config.yaml
d_mlp: 2048
activation: "silu"
norm_eps: 1e-06
rope_fraction: 0.25
init_std_up: 0.03
weight_decay: 0.013
grad_clip: 2.0
warmup_steps: 200
decay_fraction: 1.0
seq_len: 1024
dataset: "wikipedia_en"
MLP neurons of a small language model. Each row is named by its layer, matrix (up: input weights) and neuron, and shows model dimensions 400-495. Each number is 128 + 32 x the weight over its row's rms, rounded and kept within 0 to 255. Numbers have three digits each.
After each neuron's rows, "fires on" lists the tokens most often at its 100 highest values on Wikipedia text that the model never trained on.

L9.up1943:140173152089112154095164105137157149115104132117083136135152127111121134119142182128174130135103105150128128142123129161125096091148140088096161125139190117124185098085163168167095089175105109101088137112120141193139118148068076188083123134118133101100121138092073199162109140144127096149
fires on: " ", " n", " p", " to"

L9.up1102:140142170137174124135121070095128125127160076141174079139160067122129162124146132174082142119155091116143145133128114141088134094171091090137067121081065121085143126082141202126129141152087115126117160076136130119133136173105110156129179160077141176100108069088167121133090204159153045122
fires on: ".\n\n", "|", " |\n\n", "\n\n", "-", ")\n\n"

L13.up867:154076153164062106071159088194200180161138146158112093130136129098104100100140153169158139215108131101203100147116160147153123131088080129092165186153120137108147085091155156090117086166163180147204129145129089175111122072109110137141161164121142086106145159104117140088065118083111101105
fires on: " ", " |", "|", " Man", " in", "2"

L13.up1718:137110118088129063138082119102128101134146040198120189062165151162087139128134148145146094149094107119111111123102140144108115115142164155137123146114126103130124181135124151114118167137166116126133098137151120129092138154118103157108078111118049125167150186074080128140194159118163099102
fires on: " B", " M", " P"

L9.up295:141104085131159115089113133119102166126125187091156207122173148135124141127137140108124175096064117106136130071119180129175116076153148126111082166091129076155104130088114126072123133165100072166156171173130057186152081120137120109150164162151114142114089129138120156112113177119109140155
fires on: " con", ":", "ip", " a", " on", " pro"

L13.up1681:108107136144123187157157112126174122135134122072124129110145145134150131168136119143183105132099064153194149089136155105209179132144119183122082187155150121111188140074081089095166109156133100120150119128079134208099128152188164074108128127136109095083091125095104096121174111113063106152
fires on: " S", " A", "A", "S", " I", "I"

L9.up1036:150093166207142159092119178160188113110100147128143139126086167090119108112191142124120118098149138097133108129124201098144164092160083100073196176113138067131074195092155126092142050129092095137158168076111106148162190175096145101094074091122161061089075135150129137154161121126097138125
fires on: " an", ".", " Carolina", " made", "ton", " based"

L13.up175:159161110114107141102178150157090075217044117186118058153133110112108201104149112141112092109122159111109113112114108091134176127089135135105125090183097099146113084094138075128144111178137102179116102145087137127140056108162132108128143116158034145061124129091105218102160112152103199124
fires on: " S", " c", " C"

L13.up807:100131110129100056092117154133119139175099147155133090073069137149120133118132130080167114117137128153112098116130133117111141079089158115129104069126075086127130094126121150170103102081113141148075121160125136103144118124129093153142082129077147185167101098125169132111142178074119189071
fires on: " ", " b", "i"

L9.up1382:079149099160135125134097105107158095202195115161088140126129100082166133147107058146137142166105051150149122114136193138126154078122143135125091148075212094150105135092115176123170134132091165112074112113081144146140107132109122089080118191124118132067107111188080162120142130164119120106
fires on: " |", ",", "5", ";", "1"

L9.up1965:160109115125106131146116063113114136084130095149166131050101120106187100071145149091139136134157130121130116142107144107054154099092106124126058178139079129168160123120141114121166107131083098202103100086172115127155158146113124141048095140138131124090139104096134123143132099134168151072
fires on: ".\n\n", ".", "\n\n", "-", " |\n\n"

L13.up1451:103123093151136161141179122110157180154155095128122167124048146102107132145088106102140114135148146149105089113125143155147082129176085083060091143114112134133165134169085092096198134131103134118151097146147101115135151136120120107138145100093159148123140076096171132152137129175117131156
fires on: ".", " +", " −", ":", "′", " '"

L13.up241:140177155185118138127137110120115178175145113063155137122091123136121167191097119133129148125140112110151186126108078131151160074134129126117126112106126106153165121121128079114118142106160096165157156159169137146163091173118111111080149150105146152082089079070165086172154136120155124085
fires on: ".", ",", ":", " "

L9.up839:169119102108122174122169065120088120066132138153140093137032125134101193139156088089122104136159108128150066126112123105071121113072189100155139130128106152122136112190163083108122106084165123068126131114110154146156075076096150190078119136116163089149100111106169090050127086103096134126
fires on: ".", "|", "-", ".\n\n", "\n\n"

L13.up646:072128106118061161105130138163163176142102106115131132094139216097119076124143154089132157162123169166150114119153137113154135144116103084138112125177151106130139112154145156139109141173103121133076116045191056124145126049130187084098159135135170117139127148095131168109109178149132171162
fires on: ",", ".", " "

L13.up861:079138113154106204151135117116130100052130145072127109108140141129144115178128129167178130101111086133119084148144131185098093111153112166130127114146128096174164099095114083157122157136138122177081124115163097125093141097147105209167128108146117123129153123080105127149107088156108158092
fires on: " of", " to", ":", " at"

L13.up1364:149179081121126230174164092073106122079198175111153103085129128170134085115146106138063089122159104063090119151142115125193165166133162107107091144139131144099079136117125157138149073112148107148139100125171121145150144118167157109120157172151164107157061122170147059128174113102104147066
fires on: " O", " H", "O", " pres", " sh"

L9.up1303:091100159149084153142100106156142118129110140150126124161088148079086075128145114113112197099187182161154129115085124087120137134069144129154127095148058145169150135123145134100136059095104159094129107149127136087080160114126115080138192142130079124125100124116092089126073119148163126132
fires on: " to", " comm", " for", " limited", " ", " into"

L9.up407:154115126059129155150118038134122148092128120120174059090095063089173108093160172091113130141170117100198126109118149094079089095113114112104107151114123120142135101134144123134161099126085147181143130089176162125157148148107156141109075121127142125140153068158126108165121116141186152096
fires on: ".\n\n", ".", "\n\n", "|", "-"

L9.up245:147152087127146099102092105146095103126139115116147116124113062147116139153162094129129095108104123098142102142122056105132137103106165162192146133157106183131150076146116111112106121105086145148090157154204101187017073147170165115115121124125109179112093090066188068077165161165117098107
fires on: " ", " |", "2"

L13.up1896:110140169095104141107123108136080168135146142102062102132124068137102140164155150113146148081132113110114089127088151187139141087035175152143140148107104077109116236096166131120147088148170229125152142053152132140092144113134077131135157100157104089076104116131103136134122141138142187148
fires on: " |", " part", ","

L13.up904:147147102118129088104135111204096153145140133119118117101131156107117109148097097119093121134128124098150128136169101159128147072107154098194135103061089121140146161092115112163130144092147107114141126085119090102115120096101092100146097098156100095164132122115085146156151125155142203079
fires on: " ", " (", "es"

L9.up913:099155149066167182161123147098125111128190108127110089109099112136117055121159112115092152141131104142134133098067174182121160183122155127088116141135089113162130156128179136117184117102074105067088101121124135121161132120130123126172127151111135148111093108105132159168142119106099103117
fires on: " and", " in", " or", ",", " ", " an"

L13.up235:110119115093112172104118088030147109153137086125139151198124097153160122124118078107143127109136137125210112144146074087198138124141089152100082161077144154171116109125091121115131135154138103127116142182160138144134127143130124090114110153138097172134140157088132089108165139132100086168
fires on: ".", " |", " L"

L13.up483:090160170110185087059088112120144117119106184119134104112169151124179144167157164160120155141127115097136148154150120111097096097101148149159142135115148053161108116127186093128128104164136143087163110162135116175117145043126055142110125131092148114115145103110145130132084080125180170111
fires on: " ", " (", " been", " −", " l"

L13.up974:126124152161087131086071141069134145097104159103072099101133102134090136124177183081126129175107121095101153129136117077065095143130174082127208124173183201168123136103069142100090087124137126141153151117117145148124144092145104101100198109208139126079154081164119165101082113194108150061
fires on: " ", "-", "′", ".", " $"

L13.up1081:107113178107142164162146111121091123144123128094131128153105096145091147101118183131108092060109142089154086121145101189158138092154127077107135124099128136123067153111089122167118072163159069149188159165099106085153156131097164104144096101132157171116175110131084201125165166128140152129
fires on: " in", "in", " of", " In", " NBA", " vot"

L9.up1825:106078196145165167096131136160169142169123133147107182175109111115117132094168110112099135142187068113118182067114098093132106155123115171155135068145127103146102118179151155081169112134137112126103107129077136054096151092145121098098129113158170150139121102124131112177133090151163162178
fires on: " (", ")", "\n\n", " of", ")\n\n", ","

L13.up1154:104172115135121121095132145126112089153118141084114096077170148052090116083114128118132170161105143096137136138107133128075190083114141126185118151129098063119127169149132103148085156181166138163104164120090137160126134127206065157084147126129143124147133127100175141156123122133116121056
fires on: " "

L13.up1402:112164063118102115099182173050102149194107207092103177064215120114092162112139119102161124171158122162153102104105167142214088094153106109136160094081081109142138135088174093121133142119127148114066137109173127135163127134149138100107112126114115078165163106099160100111124117122091145167
fires on: " ", ".", ","

L9.up1725:119126141065179143044121167121139118120095133095097140106136148078113137117116158129136139084166106110109067122119140133136175107118090081155060152134104139120144111090111196171117129087108101128123155148093078132126184162182128136122110126169149129167094139142073154126174185205172145058
fires on: " of", " in", "ing", "'", "’", " into"

L13.up1174:130146162136159106087098106110036172157103105070105170104167128126152153128147162129077170128138135077141141148141113134150133173073141112145102169157140083168126186136169058126114095097082119098102145116203129107171095070113149199097101117067153123099181083089144148175157154154142141168
fires on: ",", " "

L9.up644:149122105094144128055155173154108085134179129060128159145181158148124141092110187164173129135125103121125062064113084118118086142152114093152115161097141134159113103087189103145112120127146122125131129157062096130140146121062135165102119109150100149072155124108147131100131136144163110134
fires on: "t", " of", "ct", "it"

L13.up468:135118085157137115094104112110173164180129128138135166121135145101140163112087094141138125184128130121150155126092122134119101117121132106169180164155133135168074151098081171108131114140104078136149069173109112158127129134139114150113111199115242158166146073124174174189135111102166144115
fires on: " ", ".", "8", "9", ",", " −"

L13.up1375:131181048136154176169127166106115158158173127125102163122100046168142115187144185132131128115170116149159174138080076153164149091104152159089124158097127124144099223113122114105107082175140077126142169075172094150164112175144100116072148103138135162136133061121111133140104185184078117166
fires on: " ", " $", ",", "′", " d"

L13.up747:159150059112096088213143090139166125145103139174143138074108198093089102117146136167097077173138166115089170102065049158114166108112140082063084163123102154129091141154092137156116057106157126147182148078120120109116130101150101145096154114167120093065109138088042120142185040142095118071
fires on: " C"

L13.up1894:079121145126160199149085097130205085132154123131120144159105131153094155094186122037060154182126167102154113118108160103113155227108147158157124111109094137108115141135063119075159172075078082052184092128176058159157138178075136055170142083117092103141124193129112098134140078157158101124
fires on: " an", "isl"

L13.up147:143152101125125152127153097138119181103128111086097167167109114124131102141157087152158133189111166090138113117153125181213143099180169180127157134121159156140157097130153151210131186139089137154140144096183123142179113056124145119072138128114141166176148153120115193232116192117115176177
fires on: " ", " H", "–", ";"

L9.up1422:149161114101126179115146054130148131113140105126188072126100076093177141073139173121081144146147130131191093151125132146095077073154138120148143149111108101157137111144125076164159170119092119139111121100147181085176102132114133156086024125189139150109158070121105110150133100151192142110
fires on: ".", ".\n\n", "|", "-", "\n\n"

L13.up1220:131155067103149133153118133129116113116121069126141159182163133090181158105186112179152141085105141162105122078172163160155189198174112157091109143114096112101167106127154164170139135175170100128064139095135114149123176060133102104104178119138151125130164129070153109132115178150123100090
fires on: ",", ":", " |", " of"

L13.up913:132171143082060117159161101125142133134065122126116116103180105081121147144138152094196187140101111129102108128185116158116104171067186114121115172159151124154156054164139085153113144087099088114132102121119108145105093134103106095142144117106113097093111137155121145181154145141126123195
fires on: ",", " ", "-"

L9.up1033:147084158139123140107050132150165140138123108150119163163085139183087147154079147141115117106116073166130159118082155123164107017130117119126149122101116091091119101110132235107059120096099176109132138121106084095161135183149103153185123080149098145137143137128101117133121145107146178073
fires on: " Col", "N", "Col", " ", "n"

L13.up460:141103130163112095097175096093074121175111134134116155043185125097153162079137167157135114098161130193127109149163165137097116153137116112120143163118175124199158131130160090169144107068091141091148149118087152153159078079093091117111107086121141116114119111135113151149087074114086117160
fires on: ",", " ", "-", " f", " p", "."

L13.up2005:101096126113125148133109121086154179131159159107139152130124135123073099120124172119179168093129103087158108149088088080055123135131117126106178182151126151151160151186101059101126081112019141148055166104121149136150108080122139142063147125133138102114071068135104161125082132180124165094
fires on: " ", "8", "-"

L13.up917:162150109081143156144115070116202066137172136093080195118122129137077166096128135114176152086109134107148115145087131169101087143109166113176073153047150171159134124174180077155157079155101194076082142122136135136144091090146133163125107132122179106126130174088135145136102109069165102150
fires on: " V", " v", " T", " \"", "\"", " Qu"

L9.up316:099138176107142137150147123122132138127151127130118160104091143154129092121175148139133095156127064116135147134115140071143166066110133148107154137164131170095083095115133140170109127130119155169137171128099141122093109123132106132144155104155155125081090164099157112119189101075162155108
fires on: ",", ".", " at", " by", " of", " in"

L9.up1683:166139169112113102110177159137125134156127087123131115169088164163090176110116116099144166182126140164144150161113136128178094211172076096123142182126103085081064169165168143175175111065131134123108157114074126112110136155058101132152163135134123121134090125104151114127120136130097082134
fires on: ",", " to", " after", " have", " of", " and"

L9.up1014:132097144137140108123173105066135130148124182124098127090168154141176166148133097112124204140107087071141133134155177106129131067107114148127150105162093094063126163108139192116172076156092156135150131139102149139169130149124130144186155103144153096105111162153102103144079132088084156154
fires on: " |", "00", " ."

L9.up550:101136113098170119156112118180083102116093130149138093134095112162165187169130127126096111151065088141134105149090135152126175144151136146112096143140117067087106141145129114150166145156106162077094129100237087126150115203057161156196144126131125154135178172158170130181101143112122096118
fires on: " and", ",", " or", " un", " Or"

L9.up1980:115121126123160125091112136156124095080160132116077121142088125108117136109164195090066076137111132065141100116090152089075114119115102119175127188133178113196146141104134137101156126145092145206131123082068096157161149124156098118117143172123123195107189124148140095160174121136122098107
fires on: " |", " |\n\n", "\n\n", ";", ")\n\n", " as"

L9.up1854:120136171151138150153132148169169053120105159113126173159102098109139114155120114164111095137047172121191135147120140095154110093115094165143201146131126169166139094063126150092133137095138116137126112103172181128102122129089144135129030131109152114140165186106067120121110164135150116158
fires on: " ", "-", " (", " |", "1"

L13.up1110:119114107076123140142144140124152077185102103163089195100129105114113140119093150143105123139072118178093087194074099094079084116136132168177066119108170156112133123088056137152109128117118100133142094096105125106084161177076155116124109153138107090080107170100110119099077162154156109153
fires on: ":", " April", " to", " May", " $"

L13.up945:154148124082148141109118125072134123079076129123111121171098058093164119141126187145128106183153129144136110118106178198165147162177168077167148128161108036101170161132116168118140123148125147174129147124125093172137138099064113124086181120135112122077126166122060113131124107112118139072
fires on: ",", " and", " as", " it", " but", " not"

L13.up1177:148135087091174104105135134089105118105166096125092089133142156041126138129084108144176099126101090211084120115131164138110119128062176148187155156163191125104159113080151084092123088164086093144136130098103073115124160130089136148084157189086148108118171063142101149155139146106149120134
fires on: "5", " D", "9", "8", "6", " me"

L9.up934:086094107149116144133081103089080110089179143128136147173136096135160107132133143150131147141155205106156078127104117159063116115109077094126094176111130083140108071153078057170195121147063095131130115086156076134134161062150129167096115086134175092134164125131087127135107141154195194137
fires on: "-", ".", " |", "|", ";", " the"

L13.up1963:122093088123147143118152155097163137141152121123116130135115099185105125109094093106115101223178167175138139169150151136110163100183072147111153120127139109138139125104165108096145113118149070131124145146094177103090130164172122185121088060062130146195122166077124135094172166154221143172
fires on: "-", " \"", " (", "//", " ", "===\n"

L13.up100:183165076168185137119115049152104140119059132090152161090107113161082175104136142173197182101095173158186144148152133119086155105118145197117131057102095110108133128110166155125059129126165107119100170109155129175131077151134131234140093099140131104089113114095162162148189081135117157136
fires on: " B", " St", " V", " K", " L", "T"

L13.up977:189107115072079123065156129102109136140180171153097170138099154163120114137126066129176099176148131078124186091124108120181104165182139152041160111130112117142109161061169173116091114130155114160076125137123093186155131110124164095104181118093109190137152136170065125148121102168150116084
fires on: " |", " finished", "P"

L13.up1682:079105158150126113093091135148100145159096091157110058130160110110144150134142121138133174141143081151139162196133150199153149153101138081109135079122146134133181095113145156191168083102123174162138151124204113098091128096142100165140173110158117064140152133104082142117083145153127139111
fires on: " at", " to", " of", " number", "."

L13.up1492:093085176113126096117094086113111140084135159178130115085106086141105140099108190134156156109133138144165135187076093114057128124106079108117167155194157131123103135148125152194146136147132133153106189118093085130146095138087115125116146039149047078142161143124155110095063145198107160116
fires on: ",", " and", " M", " then", ":", "-"

L13.up658:057094125101141181080128110141167122138149101150144119127133125141151114095108116156123181136179105210134104139152100158078166119154125182109136114122115216143093162193185092104187102135100131090169078084078098143109144141124144077125055128114126109147134085091053177119109155128108108156
fires on: ";", " to", ")", " all", ","

L13.up1811:100151080166145152113122086091089109160108121076090084126137132151106148119168192057138099151138051124121124158180137136122143070126148093153152148173100149113133047184164119112116098137174069110112146161188174122090089132191080176142126112168105167129104119113151126082146131101108062126
fires on: ".", " c", " ", "-"

L9.up1046:129081082136220135125115161131097128133160159072165173080100107203097125085150137110148085102170136107131157110135151146122067065126139153162089158137072124176090086137162126080174116121136150200116158132073099134155117086122138087108110142137114166168151166091165092128136105163172177159
fires on: " (", ".\n\n", "\n\n", "0", ")\n\n"

L13.up1559:110096148104175157117131081088106122080116138081170130111160135145096103162165180133102102134130066148183104099078156079139152084125150171111088214134140060067138140138078125158151121099113186116175122132115123159121103128104142129186159105117153161106118081122124103165139115104143114161
fires on: ",", " c", " t", ".", " v"

L9.up638:112134118169179139123120134163106147086086199106170131130150083132074103156155101149119096105101111121151134112111084154118103136170093174133100088138105130084168176106148127135126109104126136134168220140039114074116124153090181100150071127172119139106180129085117119163131028183100105099
fires on: " and", " of", "c", " he", " &"

L13.up1780:109124060126186111120174139129205165071117107133112179102116193127095197095118177155153142145168148125124149141129121063019143139135101147176134079092144094125075173119148119110121151191177108166147147145116113174154106094146095170093087195080125146137152136130141103113115145139120146118
fires on: " G", " B", " A", " K", "k"

L13.up762:115108130132086166100097138123157116164151109105155128168157168148166113145177110149166204109102149147150064169101086145134156136086186070128187137141109146158122150204146135121087138124116149137127084146184091145069115145100071100140102104129131108097151125177110144136161133149166171106
fires on: " ", " to"

L9.up311:161095071132121137055139172142069116092139146133068141056122111107101172095135142170104110139165149069111132094142131127145089056102102124093152116126073129136083170140147118099117166128124131144146143171097104155127121156128059073160117173125124147155137151124108077162156061185170114130
fires on: ")", " |", "%"

L9.up1559:129084115100166144168164111090173146102138130136071141102124101120132076151176133082148160075152143105114147169132114095095091069174109135174182090100108137110183150159134124143103113147145114110137154116148142129144160146109180075057111106077106171109125176128124104102119162133121104154
fires on: "-", " of", " |", ";", " rece", " de"

L9.up456:101170133135142101112124104155142171069115144100086118083106121134080101148112162131153110152095086098118148143143113170205169119106164125170107107162103141085209121023168124135132125121108143142136098169151118122119148119092169117120042086156138175097094146082178197098131138143096097100
fires on: " of", " the", " and", ".", "'s"

L9.up1846:141156075120122126129166094148106127143165130073127129093086153108156131091179173101185153179167154157143147119150084182028108157171164137111115166173108188140202102183124122088125105110091078098085148147128107155157144053116158073134150165054091142146176107159098171105135096079160056102
fires on: ",", ";", " in", " to", " as", " for"

L13.up313:138096151114136072141114141134106144055178145120051139161103032095107132130072111148127187123103163115155140072128119106097123107057118105173103051161165141134170133116101154096128173156075097104119131158119149148190121167197120129095189149143060158143134150117041148152175134126138121103
fires on: " F", " V", " S", " Cl", " St", " La"

L9.up778:147116080150147159106119050127153113074147072182156140142110078148178104098228139119170080111111147118189134124175098132073176113141117147071122148172041127110166136113136134104154071123149088097105138149155151059153155144105114186111122075111129127149132103091172063126107120127172114138
fires on: ".", "|", ".\"", "-", "\n\n"

L9.up1435:159113095077169163116146174102112131089122110111152076105123105084154170127145142143140117123162142145123160113159147177138162113156176111175170105152130115128097109130136094075135153180140100140114171161107129056125131140100119124192130164089156077166125138079153103135120114116085079089
fires on: " as", " the", " for", " of", "em", " in"

L9.up2017:132142184123132113120124139122146137169179108151105146079151107127084153099131117093183154115104063137123168128122088086169132119130152160096146173058094117106087185180157116129129092080130127072107146150122130085180129104061127082126100125169120174125121171141114096148110122127142129125
fires on: ",", ".", ")", " and"

L9.up757:157174088078151158130148166096108123159149171095084117066121119119130144109162175145110156073152133165170131099067156138147133133147117134086162166127103123175158138077164118081085081095069113134110101111128104134103159123184123148124110147104103081147106096157094159165136150162184149092
fires on: ".\n\n", "\n\n", " of", "|", " in"

L9.up1876:135112132039093116136016095106081125139086089074084069159151146129128069066075128130104127104091111144109138182137083093093188117109095129105102038112091113111126116131163113085160144102144136186202119134123197141133165148119157090149108145156122148086173131158154123124094096132100060072
fires on: "-d", "//", "f", "e", " te", "u"

L13.up132:159139082115151137188046098109128193095150068107143111175161141121166218183097195139107150153104105078182087089084153118111137154084110177136127184068108147142195075122119082039163153131060143212202136126157113142136142104177087107139118184102160105168168135116160128160188181142169105119
fires on: " in", ":", " on", " Mar", ","

L13.up378:115094149143093133162114117133119083109124116080117135118123112133095140107168148130130109116141131133114122143110121125123095179149141175118132054100119166190098114093129158129126133153221182124087174116129151110103082143081142201137134105123125127147087118155171091108100089193148136119
fires on: " V", " voice", "ist", "i", "J"

L9.up244:119130124110107126141151102141170163108105158189142116127125118070118163121115099082138162130147116142182140119078128040144118132085157200154148069121180073165147162115088115105093089131140199113080080089121088151109197050126101095177095104158156089154113142122195129169082156145178109166
fires on: "th", "rd", " the", ",", "st", "0"

L13.up1577:123121166131156141128182090150107114122089112072144190142163148106127117125117154112168160116110079129162102103080134149114170096171168096111106118102121077125142148126152174086155084101164106101106156123095137099155099063144083125146058172163143119142139220101087103133100132115098097085
fires on: ")", ",", "."

L13.up1601:124086060040146177149133084091139105094124136192104122138124126130097120094127078140211122161119133118136182106177181163071122134150153104118123092194079142160095107191182066114144071124137108145142119133188112103164102095166092135110098094063134113174107166159148160126182138135143161088
fires on: " (", " \"", ".", " “"

L13.up1304:172091165142138139071130117132152162162145130171119109141120091102151135086161166132087149112116115123169084131162120113140165110080158193149142056123130087125172097200108149103044117164106143162141087210151122170102172068097147177061106116038144130108168140112141112124172114042123088099
fires on: " ", " Mat", "–", " Ant", " histor"

L13.up1561:126151078128125157135142137131187092122122158084171111140145132131057125181120107112123140149091120130148121088091093120116146162160133133057102183060174140084126151173090131112143148121129102097122196152162135163061125142146141106170147190116065116149130149139158029127129118062164106135
fires on: ".", " ", ","

L13.up586:062062149128187089150141123099117141154158102126141124100087110092144065128131127145184134229135129183164166127115165127138134113095140060181134085113123111142108137165159112127115125137138092111113119141116140082114168163147135162153154112138166122125141099142070123175125116105162190194
fires on: " (", " \"", "–"

L9.up1311:104078145127130101115091147165158126126169131132091138088171170138161146123130123120135148162116192184088193104167049148093138161072146137103113143109138136162178086159130069112118181134120179055154121221156147155129115145175112138157147130069152128161122070116169113132103085108056110113
fires on: " at", " of", " in", " and", ","

L9.up965:144133109128099136155139097173161121115085104084105203097128087181115174102143169090133153163115168157132188153087094144126169153109167102104141144132061116068161175123125047131163149177133101107132134153205131144147068102107136136096195158106153118097106130125096086175094130096056134149
fires on: " and", ",", " v", " |", " V"

L9.up836:106170121155176125123140148110187133142116111078111156141179111118150134170124144170149149130140083102104158119145078144101087144157155115127137123072122129140134170124131114102148119120132093114130109069115130111134123161057149140026042120165062130109108161031096060097109102119190098142
fires on: " the", " to", " of"

L9.up1587:164123160063158082151116086118112151104113120117107105153148125122154113054184173106057115191158132110153155087095145133131141108170121129145127139114163113131110137070109133133139124130139120190173100095083165140139148138056120127084098140147170070132148089142116127151117072123150143173
fires on: ".\n\n", "\n\n", " |\n\n", ")\n\n"

L9.up169:112154128081185126070067128077103190159131130141125114090111141145104089109086097117165114143096097145135150093158109186140137072119169127194120155143112109127126137091098111155091119113165079081089120109125187110113146144151168132156102114110159119180152142095135154143111161182112111105
fires on: " the"

L13.up449:116100117168140138071166120140188118141100125100113129118191074035123096166161138077087105118150134095136108121118066091098092140143151111164182114144150091161135110109098118097080167116154125168160138138140103092133156113132083161142085133187158118168088092128129135128116105138096140145
fires on: " ", " |", ".", "197"

L13.up1494:161193096161115107094076109147147174117105111180159116146150072095105133135104097059144130193130124140133094129102098159098117148105160121127130127098097165105130135089144147157104163121167140096114159091174074147093126092078061134121129158098128126161128111128130097093142105091099124135
fires on: ".", "2", ":", " ", "8"

L13.up1670:061130076173093059091118149179143088100138109148163132135148151113077105119079156108134185138130120133148128103119139130092159138089101147135119150108124139129110139139081152134119129155173126158099076170162102113134136099129163123123152164159086109071106162084079153179129105113119183096
fires on: ",", " to", " by", " |", " By", " in"

L9.up253:092082167105103121149122132118147123166114123157187110099127139156168107121105150109103134111136094199121076183122101152115142087149136162170094147133150154095142146164148134112150171145178208123199135098142172162195042170090189182126115145104174153192114105105114167149052080167158091124
fires on: ",", ")", "0", "ly", "4", "2"

L13.up944:132097131131143162076116127144151166086090097156150180113081166164127176150189104083199090089109115164165159084126172152121114096096180170166166173152123100126117106125093110122105168168107089152142117140125135123106128128125094148117128147206104090108111102126138096083112113107090161162
fires on: " as", "A", " N", " Mar", " A", " I"

L9.up1716:106149042134143170122143105194134134063101154179124091080100110100058117141121131136176055169075126178149152160148151106227150112080132116140110109110169068123132145058122125141180149161137170113069123173114142089077125209111117113134093125137099124111090106174080157146180096104133146120
fires on: " |", " and", " or", ";", " his"

L13.up1430:129129095091164098094114133120141123114102143179146183085114110153138159136155121105083104124130156165158112135178112164104147053067130082154213093150126148141125159088132158065086177153148117081129091155092127145096101086099102125099049114130091109106182117111069092131135113104133124132
fires on: " b", " B", " "